config.toml
norm = "rmsnorm"
norm_place = "pre"
qk_norm = false
init_std_down = 0.0
optimizer = "adamw"
learning_rate = 0.000796
beta2 = 0.99
max_grad_norm = 0.5
max_steps = 4329
MLP neurons of a small language model. Each row is named by its layer, matrix (gate and up: input weights; down: output weights) and neuron, and shows model dimensions 192-447. Each number is 128 + 32 x the weight over its row's rms, rounded and kept within 0 to 255. Numbers have three digits each. A neuron's up and down rows have the sign that makes its largest values positive.
After each neuron's rows, "fires before" lists the tokens most often just after its 100 highest values on Wikipedia text that the model never trained on.

L7.gate385:124133063141119128184103119188090116128133154100150131121068113123099162138175143135169099199107110115133140138150173130139085152123061109198174093132096112163112152096122111181159166158170173106149164181112113174149149112048161098151159101177129111064122119137131171142163134138106112124168125129142135084159111183141080141105074160087125068120088144087137124139141139183191116110080144157095067137166115058065126187088148148103098119130132077087137157120129104132117166153096153154100074102122149134098143120162120168108094142099103124180095100120161111140117101089116110101133152089070103162179150150136185124168096154092166118155100078134104149132142122143144183161114107067180126078107137159124108160144104118126172235099145153176118113098163140134153155095149051
L7.up385:185120161150085127135179140137179183137087147112118135115212121174115080120141099085128098106147106141106211114161194080157094121115135071178134119145091119135137143099150156083188094195140128145126139159139114184137104145124106190125149141095110155088156105165192091148156110164120147094143160122128095143123152113178097142117151170061120145108158148144111131088109098094116111156113163148115124128104145084107204163127108160101058135083157156085167148151071132156135116092126117136137169089115110136140133148096100090146149098128100111103166130092105067058118132179146089072138139100160138133106131118116202119157108137174120116131119168166136160136105089089133092159131087107170085143134094170121069131150118131088086138160186107112123163082131200183116126144171088
L7.down385:109207044181059119150112104163112127126127129079141080101050072157110182119133150120160136192079149095100139156117093103100143181100111164158193128121127141141097121104125125155096144062162163125106124163148057167070114138067144061126141130170130147119143178145113158192133125113132119155133100152103100127124053100091121143163099177088085086054054139156095137181126155155202098110124148128145114143112155092128089137142159087121129121151121105100107147153150069185063124191068136140084095084111144139100173102120143140118090143150076156139125139132106135124131096102147167148097197112093080097173135069078142182131082139089169147097163109122106150116074131107132147101117112117109154050102143191154132109113129108113137154130113081173100091136149120074078176084096064
fires before: ",", ".", " and", "s", ")"

L7.gate519:126152133125149082103132105102147176146128097080127164077127127135173144080127122126093132099152121159134157149133179096167112104157182154098134024141130171185194108125143117139142169104148178104089127045105096113117073124142066059125102114115126112170157128163110118096159144146118185130121081100176074124099117089178086182122132172140098121196102137112186167141142131092119121098107110154140187088091048182080141153129130148110135086085118126135134176107138136070096136154103076167122098120170087154161072131129129065083150125125138111149152170150084158132131095160169196134126108115170101116166130142139140113159097104165138117109138141141111103145145102120155081091096085105157117171124111161136101118166095180140113145173133080157146137106092118106138096113108145
L7.up519:117134099050120098107114143097157091111142094116134116103081117121129092104190151150083175047161077104151131105091090131083132132168140159105089140111082118098143142116106129160142065169096150126096186152068134173132115105136161185113119160125180133145144149141093149126165128144102119208086139107113170093145141108058114115084130161123125110145074134146123175094070176157122105160127169136120107104104091149118097187155099099118080110082116112110103163147153086128178127149130152126104131207094164130053157149144151075123106129091130108150139067130104104114130119070223135113172110098126109083152096119135106143121123131114150160152104130080162105072151078187085133146094129139153109102077161099115113148164164166160153123125091108074079091147118085084162137095199210
L7.down519:156154111149160107096100076114139140080144131057104123119177112104142107115106154125142148175128118134065138167141194101142127112124178173076082064107106180172100190126108158083089156085089158177175117076146101112160084158148071090206071092126097166140167131152105118122135132124190096074141123142177130131125082100128143171099207100138143111161157120104122104128088123126149129144156106124117126109164109100113186108131160140117172089087113163127157219087113170128156136118084055122091073051094052127151151174123117106124099106138138199109156164126125085156103089170127158156129152138137108145143100152061172171161108100165111090101135123154149119132096149128211154047107129111139131135173141084133134100112133054135048153154134182174129146155137142108149095109125067
fires before: "=", " the"

L10.gate712:111160144158141141128109064086120112091099150151090108102155134150124070077101163029111126109145127184159051121153124124120120114121082096136173137113180131124113108091126102128149161074130130093114145123108172141095105109159119062161158123131103100138121112102080113130096172118086164119135168098133084104153126158098187120191083161167101116138185134128140092151164145099099171170154136075082148147125176158135169108093138079141166100122175086097156137204123108145136113184102199141095049132151107047139166133162101093163080139126175136139089147139118107167078154108186111138212148125078132168139104122180150133088144142104124057124119092175082126122164213158182124149110118132135111096133105152125078117098158098140143113136133111089160074114092090183178123163151113
L10.up712:093118088102143156177114107121152087106133160144135100116149144098101105111137145104147136196124181148128088153128142141124120200128070183118133151145153154060140150107147150135167153107124109213113104119152135119079169095136171098137169111134102133122058142111149225120161164109101131109053138109058150168101133113091083150118112126134130154092148092177089138126131165103096101111160137139121116101141160109124066156131111089151071149103107129140101131106167152126088136124146122140136127204159136087059094062132132178147146119150134147182086139137081116162109115188196135067156147112135094112142161118122182142126139095111135122121082122142090139173139125126091122097139161131134154099136130117151154119181074189119150164179108143149123093164114143134111140123183123
L10.down712:162129057153147133137136135123136141090142132167099111134104117159136114147121144132093125125178155128078117129112142041129107154177072106153135099157112184131161115110091175124118152135155130094129127123143074100196206094102085155086102100144081188082079157116175162093120114171100123098097140142154120161140158117161170152116151089117117176155173092108136070110090103102096091060141110201128074120162072158104139119136154120164093087115140180138094144094126122178144109086174121123159106189114059098166127080107126137107091103114120151132180146072148175140087203162142103155109119135104066131119152105106130137107096174128090175105121157135121159142150122206109135126116077124174121095145149142129165133202149091130101179140142129088134139165108115111117169083069095
fires before: "\n\n", "\n", " The"

L9.gate729:122156095194110129139108083182149100083150107146134084093110128071173135133118155156138137095083099191047134152140163095182098166091113110153122080111118132103139152125096173150156148136158154089167197140112154145120117149080103141103104087083108116149125124080077160183100112171163124116097078092200146161078083100096074199080084175110103092138123117167162117164120172150149159139180101115047136094134160146119108181158060141102157093147120122112108112104154163155097164103119083117096105150154103055146131120133171156152123145141130138115119119174165178163089133081114017144180103149150142145146113136114181092141164062120106152160128118194128106136126075186160125118096123126123098161109117154121108141136089096131082057137177195109132115089112166153126152131161132
L9.up729:113106159095145121154138080066139086107139171132175089171135183109117141074107126124115130070098076122180170112121151116093099081104151106166194045106127086111125085088132165136191101167138129140116115157101119135086175125109128129099137141127197168136126129160069141170146143156112135199101161142099104070067092127129098089172100171081127155136105190174106126086180157112135123072120169129128095098101128175076155154128116134120134125187111110127072133106161138182097140131125109116151125166106093100148144119074109140121092125146115120152126092143121087094097138101148078085202152121127203177158097120165168141097081135124124136193112190139083096085140051156160089141099126182159174171082080117072097093130104119132125148142167148098152119137122104158103111171160038
L9.down729:134157090154167112152138062178135140130145076089102206117135040082135107145172145134178114142143168133114059065128081100113117080142156186099050149137142170132142118133056139153050193072207137101153115133118108104176095135157178185142134133081091152200136122120124081099096126157117129106117109092163146109142069103093117123080155149112158118128118123121117140138178138115167073130160139135107119111102166110136102130163141144182181131116153127135131124158105166112104091128098145110148157123116091108125129130196143189116072117108150132136102159098076138155101129115151157122108124105153083138143113171107101136200115139160121091132177095152104135131108171152121148157062162098158168174115109191137111109148130141198126122113129088113109075130082112150109165131121118
fires before: "=", "\n", "\n\n"

L5.gate915:144126083185184179114078124134164172100104132123155123084119115182142128114187098083157157157127103168125142130196139066089151183117107123183162117176073162158056147114169105164156124149157193147111095073138094186074091142122119143080104139139115094133134161089120086144156109170078071126100195139156125109088116107107108130080164149141166078090128123134125147110136149153099111126169096106152078153132122114107176094069124113138148122163173109121146086111111078155123172086157103108110107073197167139154144149096110115121122097151129134160160137166161110074093143179104160086158178135115113235161112063160153144131030125080154113151125137150118139094106126153151124112155112097231111119106137205190102135147164172109125125160084132097119086107160168093142107166111078
L5.up915:157070119160085149113149134172144145106131091119172130104130122152132180112102090134102106127183182110115125187156158154177101173097105155147144201109110096211131162150136133094161075115112077114091089107137135158130120168146112151111060156137141095141106136125144156073123147134141107127166170133150081081151120163132104076152204107103107129109100126152118110116054157111115129070160129120167212134127128162141068137159192093173103163086145137134124143132131151126030163079124127098139097129142103114155089100099139082112162169201104076087150151088069146086105125156159127165106163102180135145101133091135049160153145103124122204196174091097130092194142140117152113051076094109156145138150097087155096111123074112108156155163128128160159144085140121123106126099136098
L5.down915:121169069157146103131131135189150173115090150072120123101135124162082090140194195069166134174057104117116140106155153161112169124139122150169105121187086170105045165085136103133174119130161186133119165108106108158105101170126128140072105103101115086085126149116147185145154104129121121124112157111108115113119075153154183115111103149115138147139137104134087151086115154148147101091112125108165115142114124077075112105068176111105176086205090084147131107151109057139134141106120099155132122110138170073144153096115091132126049143116095135168123128072123088068096124086102119155132162146148126129152153090126177109148070119069163124098119112173115188091105143083090139118080124093193115115106160141162085105150111123157117134118089113110112095115138140108144161155090080
fires before: ",", ".", " to", " and", "–", ")"

L10.gate85:161157110142145114100148068082166111130148193142105170129116110128129067096148105117100072146100154203087173130212124073134164115102155200161149082095080096079135083072153107134109115095140120205180097148108128094143141119085093103115143133153164127115132164148095091166119176121199109126150200104141146138144082075104142127086147144182085085119100151182103126130082078118127150208147102117141150092130041052093136134115100079136115128146135099089144152108115127111084077079127087139153109091119129083099133091115144175084114110148112200075152118111192101117118114162117126152139164131131097085142162084138125133178075147087115114156082110129186145124112159123110115130137109142141114123131185097077103106183114116121140149151119109141137080135102136144114120111122121
L10.up85:139088119087095159152192100083084168139151086076115155172151170145090167111076142122143163119124139131061117141124125184124137092143116104074156178106094129114125107179117180168115156156149134193114112073155186134119075114192087085164131164088105087118083116068107121129096122123142159087119140161140094134115101177117097151118163070109092172135152136112109131116146150130045152129194067107141170115158070136149101075114140144127186131064122163147126176152170142078140118159111083120126158194093134182163146108080157117150117144107164073121075172214143121119117116101144114147130084130150091127128132180097096170168097112148165104146108078167115155136179106107159114160077136133181074101137090099088103183144159103126127134075148104104106120088108167132097152113161136
L10.down85:170083142133174165123122109096104137110108112127110122148111073146189084130183109144126097144154151110131176070154112130115175102114100109174078137115082094141136119118109155124170160141142147105179103131164129159194081141138141069075094130081126178166183103151101157096127122093193136185102125097106127133054100139057133132188166124160119156125168134162136182109097082120077144162116068141097077133118118064141130140131122110131129102112110156100126138096147089168111096094179124147094127042196122097122111154110155118121170097136131136147076112119093105138067115123099099121126113163117147106100113160184165169102145182130090103077131153043137121093115169123128091146138111109096175115173200144098109136104106144126068143074128170105115033139144155156113073113116132
fires before: "|", "-"

L8.gate729:119186145163158170125083140084109108108125135151132084124121096104133086166164143144117177073107109133140196130112135129154131119136156188120037056128130150164138078104205098110072104173171193124110181134176111126107101161115129094110115077143142088134148130061172102157099109095100164111096142140138104144078121143132104161139113107114085125139154110147057150128091092136193094160165128202159124125125120109182154121135188124163135151092173125160167064133094131114150136068144092089116125150134115138090108132136156145158127179091088142164078162141118166134193146134123135119118140099183155176110113140116157125091113138132150078091160159083107198046126129144131110110135119091106107111192145204135196102119169138183060155166115137133109091138187122161160082103104148
L8.up729:136078189166109087149154126079099194069129159138149077095130091076188140093097158145116121106134168149106108148131157149167133128143108187163153143087097164155135080097146133167112114151185055141088146132115089109068109180097157088107123156166139116181112135171157083101084160130143117130205124180117120112133131156116101149133075120147137112134052128102095193194160153047112080096103095134188090148144084104139162139172101118147076135127126135147152169154091146100154149100168080145106082149091089151123147159142063100111122154096081167125143162130106108128136122134083178140146076083154149165161101125155129154072184119107057129192176123152131140103062140085109110188052120090130118103151110136101156120163168100115153088120108102117170058100092196153158190122103103
L8.down729:094147134153089166069072144100152068148131110120143144166136160126142087154103129102137150147134146067145153090103108115088106105102151123139111093121105118128085126128112141119125200138097221102090157086161158124163133088115138109117167101066119139118135187143102192148150134093113168157092140107110056126098059089109145096166153117111132099136132133141114111056158099191143106154192136112139193127109148112086130050110153123167143127133103088120173131099139138111136107131117101065093163088124152086128089107120120157120130164158082165164099104159086202135118132102116088181102130207086129106072149137120175103175116137138118098060078168104129214154188157140136134093181147118127149134128145138132097133054106109153074207156097135108145205109215126164127053105089139
fires before: "-"

L2.gate388:099086135073145161102134133128170170117125106097093136126140150170161105137091108109158066087166125111206144101117107057095108147079120111120123152077134143159146147110111186084083136158107056099047176140126151180072195136136095118144109084082212159087084098167141143154130093105105189034167148128164163113103146216152147142109167117126137172093147116192115137123133159082131165144059171106163134207117129129116094098100140099086141129103080173144130145088121195157094085126175111087101078081062133127089160133133143098120128142144133059179119134100161085079151163157155108127156091160152119125126111133132124122154139126098106151116106110144160135105122102093132109143186129100178179104141110088112189065110114111148138105156134085148161165068165121171113114131065080
L2.up388:148157123107123156090090068156119098156149137145089190170162125103164108118147129112154121163087155157158161062145165083084117072115103119103138153105162172156128155109117121101120118117110063081126124118142183155102169110150169141073111116127160182111148124090101169136154115165088155086118072129168142161153079141140108134120155138133075126085188126139207120089086125148106114122129075164123119142107095154131130125073149152080072127122117156147122151096108094094110149107135137121096129128134178139125139121145116157121153126125101085135115141111168102131080164135113178051139114120200157096170100104120147129140156197104106121189071138107077168148084111147163164163185088123163153097131137104152088045086122100170130106078125161197115081132143196101083121133086070
L2.down388:156139145153119148066119107134100097160166126153096179149181122076178102105126146124117130162068187100154172077157151113093132087139105140097158143097117161154144132129118106090122109110122097120143078094131175148119132142138145149082138125124144203134162154067083190130164108150094141117123053102124137160157092113130129127123130107121085107093187162117171141102125132148083117123172043169135155150107133143154119132100139136110074105129103118136118150084077087111103161120118124109106125207128158186195147108116137166137134138125102114109107147133194113143087136124095163072132104150167166087174084160128147126126117192091107137197080127093103116123111077163168136147144101068148130123167174107142078079095147128197119102090115165196097094162160192082042134114116106
fires before: " |", ",", ")", "–", ":", ";"

L10.gate553:121099143175141149134105085084139179129103155110095135110141196124143118101090111091125101107146118132166172167135122108159207101147149162129178101101078105151131137100095160162122109175107090123053133148182171132078103075156101150146163145149186163075156123158117095084152119156110169150121166191204152115171120225115140150140118104180134072122131114111139181175185093134141105139100140124092152173141163087156078182073135144089141115133129107114165133132126117091162131145132126098092099113104143102113099192083128154116145169090146083098150145085147110103124151145158153152097132067124065130136099082127113134126101103124087071151115119151088076155132120118115153108065123151113106131171100194074097148114101150047122076101148099156120053129133103150146136069086147
L10.up553:113140147147139141128148246079135124097044159084145121151101114061097153090104115127134158123190161129133128088159110145064106132129133074158068114088101099107106105138098136171107120173152123149152128125116120081082086128131152166146130126115136130169089087082130175118080101152159139084155089177166135140061093188166095120154099089126098175119125205114139122101092138117145203146116088143141187059138164127137104167054130070170105160149149169192137162124170111084130152119119093129145124109075161141096133193167111138143116118084150135127142124162122072154126113157117146177113142105180089092177176089098100128101115123169122158135144142112094084135096175091151159075110188104102119148176122156156130116154080122103119133091143103144197110096114145100117101169134111
L10.down553:096159077096111131103120139072145131102096127112104102057107152129136113120124119100129070079100091138163141167173194134125124148119122128132113122108167107109104113120159137112149095101083097135068171142141147133114133175104170135139062140122108133146116100107117094153136098086131136083142119137066097096119169183147122160167174138129133094160166115111134099130145132111090134158054094119137043108146136155157126114161133064170174092117141136137168177105182145134126126099189118135175083134189068138146131155168109124197070150096154085173118167118180119177088077167127092140147089158176109122090089121167146183092159121103113138074142146084131174108152116145189108151132101100104091143095124072151150120141158125135104058020111108077114079125123129117135136122137124
fires before: ")", " (", ":", "^", " mi", " zone"

L9.gate1037:094177091191185092182169144058116147117097127155101138124146120108172109124077206120124112168133125189141132132107162106125104144084092145080182137146125121133129123145106153077138145100112184125163142177108107092112132150133155114141130165064126133157097078158111172141149132125120125161117138089143147108102103195101117133179162099089142116224101107134140139144113139102110134163129132119049186110170109063145110077132112154122161138130139103102134104175152112141218111126144118123067071079115165177136166077123124046125092198095166164136126083160170113117084134159105082197133152113138134162116127159116086137153127174132138104149126111133129135153218148123143127154067104119094123140115113131114106107082161145072122092117167114138132116092112090096113152069150197
L9.up1037:125152112138167115096187117141132104102116164146119151079168133122186072161177091148110129105079086131138123121105092120109087142043094149118084085162081138130107130133107150078160151103061111150123085109096081133125139154153097211130134095098185148185091051136161168127154164188055109129147143112124156042134119147102156104163105103112081115157102130146078113144079115100144166168176132095123169146135147087134056120163095153098145153107117169064164219188106151160124094074138110095112114159093148113164107104129069121143120152108108142148191064099146094147117129164113164144132134088079119184102201129093133160153099117116113105106123117118110167143179179088100125164158054132151147081124174151139107109132051104149096151119136128114067093154112135097077151132126124
L9.down1037:148100154201078125147155126096130160141170057144158160148135182155151139146154094114111108122144099056088161176064104125091146147140133134086111146104200091120086086107081084107104141116108142121100158096165151141109146109081071099117142117154084146087171123116132145087114074160112095110097142122164138193186076138113177173115156111125155162152156110146161135130140161086153120112111125163150189173142120109073130138111145164123139172131065127128102103097121120094137131146135181098080169014151159128162117155172135094101056083185154137145143188187149122099087123114111124168083125107145130097140094138121152160108166151128139101126103118102157092076149111147130154141134132164114107149120106090150151128168144105106174141125094112146152182112166162152104120151079104
fires before: "|", "-", " |", " –"

L2.gate612:163163172079104136104115122157127176195106155059102179109080130131095124083128102093105098138147159127154159115154130120188158108116190125113080062184114119130199081118081151114193104110155079182137127141144156118166154157107154110106185181150145098086118123163126154159142140092131197085086131120128085078094118217145146156162141106117158137148082118166115136130126121153089108154119116158176123123156176114133149179125149130128159156036169140150136153103176199134109117088132163093091124116142076122178130086169063092064123090118110123137130123110135078121132136111124112065090102122175127084072159107150180162101125142152105085074094113133091106084098174125115075150156117153055081088125102158133140155091182165155110119197204112082136110131069132105136152102135113
L2.up612:108086197076117098143182154164092116083117159146139128160139085075148114110146168098131109114133129054118145043107107171106186116171193146063102106096140122105171091125174124098142135113132119110160102092153059101099143076171118133120173163118114087100139170218168152164142136155114152102154137164109153111126143159115141113111110168132136133125084151133094108094147120147099121172138150170164167173109144101157159125161063096172164100139170151128147123172096084151120149151120134097156099112126068135105064161083152120106117163085141152078140143061205100143168087160082086100145177184069095110125098131098122114099160123156101205177181166106059125117135184101088133150091116130083117143141155108100122088097090130131183138122158118164148134155151108086083154082083085
L2.down612:105134122107176115146172198121117089110168140221142148186147103077145123140130141109085077145097060128122113091163115153141198113144097124072133140152128113218134083118152158109073108129200158118137125133130072118103168055129125183134167137140074091174168135096169119086129091171129115055161149130105115158090148116079117150120130163125146159112117188132130152159119119128077133155181154146113147127119138101163153054186067169172166123177147105128124114107081063144141161157109133058151135099192110121088095171096149123142212151133112189093183155077192128102124113169182126103084112170049129138126121120162102091147116091101135175134145136132080146071117135157112128181114125137121088160168116116187084139125131175088173168108197170115101122107170125107112144145148077
fires before: "-", "|"

L10.gate939:119133073130180121193182161162126121139088111077174107099164137128159108110102126171151141096144108132102155193126089149135079177134099118082119108162116123183144136103168164133120088106132148141118114154182082108110144168132141109130117097157115150151141120068115130073149150100090063153097091107126123128154124117159081136094196111213070131179089132098105141145092113124133165070116143141095126131148118127201110170100141174096105124117112181138159126105152048149166147138128103085086095130089121158111156104155126082156162111101046117104146122107132133193137106183158114176112089078098074124158166089149142093087112191158141190057121111154165170137171121098155165139155085107063149140132108170149137120106115144042058155168171158155118151113161110178128202147095134
L10.up939:150129122151125086150180053098156109155103139120121152119171088116092085150180142127123070151104140151119143133143129148132088141141119153169153140077165087093168116081060172106162149060137135088151093103106105095131126096207133080114172152189101121097129088108135142157144198150119197106112197117109143106158191146156096093133076098166130151148144111139126140117154132140108178088149140140162129190150114149154101151198121151080140180217178167112168091130137151088156147148102122149100091164191124096126108107142047128094103102143145186130140190123127137089179093095129142143103124161074165188117139150151106049147082136125103136080091130144093119107066108149135110169126080133156176097137131163133108108158114181078103142114158192143151165090104160122136083159153082
L10.down939:133077130160137125148170130117103167134124096135125105085077097118071127101164135123140140131231074078089125059164060142140133105202091087165092120129109126101132114093183111083135162130140103128133154150079090093185130107093201146167042148107084125102149118173131096167118132173143147159197156144188109151179162119121152074179157201125071084131092089117086138080097154092124072147136070115199076139120106125096106136090142068155113125070124141116116160166124102122114188117116103097141155099166166116171163124172127140186124120138116150132171124126127108094158131161090153138168110130112125094162169085137059100135199159095130155122147098100184108145116118101104159137105079135186175106086145092131092163130159070170174125063169119148142146134153122103100213163121137
fires before: "|", "-", "0", "8", "J"

L10.gate448:172132132099132073071098126187188146177109136048096105123080144110223088141108107120106120069134081078168192131180126131133103120150105181103084121168123064094148153164084168121093140139101117097144145148170106128125141129111069118142082128169149151117155099188136099105104057150074124147179101185171114150140170124183121078124091076156097129154106129073120125152168089131121125111091132092108135136126133118126219155112165087111134160100112157143165118145099145044104113111137125139194094133080119110080201118165113106152176185122146085084164137112053074152161090181117157071134147081122130124105055127087117109135124099128078099120174101139110145094065107089142146108117102096133109126109115076130118123127103120129144169124130095144161136110146046102118149171143171
L10.up448:145067145181146093118144146102071131153122166134100146171111124064135116161133105119105104054152064172141116130136089089176092168204099183133049122145152125125090201137125164150129163167117056147099166138071149093109087138139142140176095082193164129102104115106143082109118056143118143132159058164190082109124123176160136161173099111141131091075098162130087092114149179137198132103137092106104141113099150096116061117116131087109166169091150187093107086107095213068085148136167109193116061147089120150081149158116110080129121106136081110112134141087151090155137139127152168157056168143116125131157087125076074131158159103126136132132166079170078140173110129101175107182143095122156144103102144128091149106107098111161116053122096115142129101121104109155133202112058152
L10.down448:151141117116154080108081105069144152194177082099141171124098097156076115161090120079184080106086182134140173112097130150113127092114135088176185140091154129142173127145155091141090106171165166055117097150169158099048122124093085040141090128164075127135062122121122124072090116105144109108184128137129178111126126200146132183140186061100153112126161105024138126105156081080133115125140122108125150162135118128155127135157052133130108116141121140118114139092117121114139096095113134155161143078114115145045112082137127078106143130142101135127059133150106114110170159099050098148137123129112170123144133124192130150087091123177117058126158105104128170133143133097127135114175118115154115081165182136149107057072152135149108168148152136149162150147081122117164119155159152
fires before: ":"

L2.gate199:156097169119135109087126129203166168093099116110081129133061151145045140177132106117123063150156154154105120134099134094181096095089105109095136100089128093196193119167094152087105144141098111119121177074115150107114169152079148086106091122095152164091143150066074109141126104157139137102113102105113152129147105138165079147170147153120115098182160153163106133150122133131192119116120089142156154155122103155106125122099134138125146135118150175132153075129108176050112143082084171141131110135124133125140079127154081147170115158081134153107173079089114086123097141093172196144077055061153088125193150150202162137145114133118140098131105086153140126123109134100152146175126136122102098173124106151139083146113149090062107126138141130144114188140140111161117108119181111
L2.up199:169084164071123153133141156080176083141123090178161111153167161093100139078065115122070120126125108112163150124146133148149133144154114056053113080170136184076107178152171103156122141092093144141097034127140065114112094095123121125143126117111165140152107135141129183174175112169146170132140080110119178086149210160115175095093120096113102163161200161143127111086094094137157168165091157168172174172153142088128199121168119081137128104101148177139090123118125041143181139140109085060157137113143093150100093123158089116081150137146136159080074078150151133111121130165078112110098113188123142130162072120136108095156133144185114198141146132095070185082158165161093184154147114128118095143152166118092128127137071131179182158142110095111185131127169103097121153130072155
L2.down199:173121174067172141123159139094178146127178114219138172124142146086116116115095146117071096103098095127173115136159117170112179103181082093032115094163165123147153174132128119150068130097128200128112058088153072135097137130088105136131130111126140136165125133085145188121120119161123140099151113075140112124143232105131146103072137128111110140163200186192113126116076101149118193145091142154144149176113140136148183108187090114135149096131130116119159147111126045165174085121097118060153145078153125112131062172161107118131171151127124192058147133124107101102146150149123165109085082145106139138147098105159130133196110136144128148129142138107063144111170155143133149185116103116154070211147179136132113138128094144114154140130145106065187110094135102119143122170066130
fires before: "-", "|"

L9.gate589:123103117140140135090109143133151157145113113049210111037181148163097183066120115148039120171101138085115139181077137075141153126123185097119120095113121102156145061117104130162123122160101190189095075090081134141140121144116030158169134080095137151161124115076142123137146155172117136183100107110182137128095086135080127142132148140100177108074141154142140127160070118166104114116097129109064107126180079159161151156165122123139181092147175131134114128171093144113095133127092135097151144155127073098142134165160169157130148088172114057121156126155092098134163141127138167115099133127110119140143161196104171164195098142087092090120127115102183105115137135177164098173137139067089133148111074191105104157170125103100103133172177155106139160135124149133123137123157109
L9.up589:109104150093085117148079097110143138132114118095085144163116112148088086158143147158121096164161132133145143077170158169170105066079168148074101102163099149101152138152123169134112141119141117063138097114124099130076138143173160155066100136130199114090140143141120126144180140127136133147148150144072129080166110116159104091075109116101121110151094122165074170161131124110145122178128149071152134173129171145088127148168103056147109140099118113126157147144144147126098165133128129135146091102113144161165065090171123149085118136088100148132178121104132078172060152125138170109117082135117148123073101089155171102067139162138134117088116167092128154121138084117080204102117072114159104146107106116139159145106127175171178148189154133125031173152103086150077082143164118
L9.down589:049156156102158094088083131106129197098146089150157045093145165099073127098121152123108095115101163070175166110124184054130158112172159148119144108081127121175161148104166167189137129180125109177136105093148116137104100116111135136104102106144126156120176145102098132128066125116139114145092138102167144066108116094171138106131209169201131076106105142122148114116077108130165123174108096127075091092113132123152155137140124155194174110120151045123114112083108170096124092163138181100127103135182152109111134126068094155079122106194097146163147090130130135138128113129160129106124123112095163130089116082101150181126124151118123112091102170073133102103147148198183119117137134105146155160189117168074136114087130120136035160177174106100080176150104109162181171157161078
fires before: "="

L10.gate626:173121121209142094069142067120105177134142122119089112096095090086118172155102087081107121095139055097106121048059079095080140145121093116119094104104133148091146150058145134137131111138155141153151145138151076178097131117180111144116096141105130131143103118170082129195193069139158166071172121124140120154157082105114172107098080112129123134135119184160122106145173117148156112143163149112127136081057113100103164134079116132145122109078117112158160135159150116175139164134178088136063126134140129127142121169102157091080208166101128113143119108147178148090062075092063143110135160162137115099117105133178065193100127088130155146090139135103158113091191133132152163093107180099137124146217105149113093127092081121186090188172131085135156172133162159168049176096072076
L10.up626:135153134152152147129112134074146126108188082152130123102117099138161173112099170186123159063159118156117140150119117157099138132123163149079169176084153147080113077085103114119152110124102134136063157150146132113158104151184093139147105104131083109150156165149109140080097171174188162088139192134144161099167153098169132148128128169160109166098135117131069128152145104162070161178140093211117128150214144167081129167184060165137144093125113155119127151141158106106117096111121134153118109179176151138074149147121118119118059075164101121190219144120211127101167134079144146204078137151079118134114167093102143102093166154117119116108141136151121149157131122163153108189128101149112151171127095113142088092156134116091109074089154115102105153095093165082156134146114110
L10.down626:164047156132134075100154101167086126163088127089093142116156121139120164117181117135142097178109121157149164090091127120093075143143114136135114094046105118184130128097150103152105136156090123100135110096142120082123145205145155149110111109122120171086084066107073170131133087142108112089113085146100108135132088110092132064141128070142153097170150135112125150104143128144110193197148046122190150110177086050151157117132137128153166123107098188148155158092101131106163138192100086120109138104114164105090098138144168071097144152138094155129051151124075146145063122146079073117141137143146089159182116159181118167051050116110126086135091095088131132079093229120108115079040167129105173134190161138117132110107148115198077145150147152130147063160168106129089099060138121
fires before: "|"

L9.gate428:108118104186178060177089150093073134120166115138175120092088132204141089138111084093087194129112102140154146173137160092152153180076084147151109164145111109108110122120122152145106105145168130102117204121121127126138137172056106156172105087181136152081114079124174158131110086170073092059152148146149116117114142124109122138152091131164143054102062107171174141154089082073146106180171066144173133148094105102145132128116130133210135171119161097138132089109130170111107072064160155107143137166096134114109138140160141121119126094096067105088140166170098208191150094121134125133148124087170112169102106143195080127083112086060152133117119177113132174091113124129115123147126173101103129153119131107107078128083101087128113150107108100120055115124156152170161166162176166
L9.up428:087132114134166106142117095115138099102137144075138124063099078130135086126181108132155166135133035150197134139147117122083125110112158168095105179080137137145096153117152049147128074082105166080178112150132062141130051141126145170184143123101138104157142156078119125118093109100156069117109124159131131120143102131133097116097129140165121122105107141147116186157109125067135050081101206083106144076177175146155083116110138143105141136094129123089122094141078148131109112101130114110150078160127106162113143158114188180095127087113086193127181129098132162129057138099098108119083105086185126169107149138126174127135160100087118131153149078061131158087123197164159161158151136107143177188140148122122101139121075170122137128092133137104096080111072158130126159103123102
L9.down428:135117166134108175137126155106145164150081148138108153125101142124118104132124090105157125145101184108073114120150117110113155110145093085123197129094134132118110135095149180152141147087149093080101194078167100088054228173148157118095157124091152183085086120182118099134103127136137125061094135122151134057167134140143117116159122114123200100140100116130127113102128150099115186145188094134132062170112108121131197156122157129136098122175101207143106064115164126136119110083125098113114167151155133109100094141156132142089178091098148122145065136104138086112111104158161142136140122151022128153166158119163113159141081160092114155132168214106116125170132100089095110104143107055131066057131125124100144165135129069183142126154123111172169125114221121114096142058120147
fires before: "-", "\n"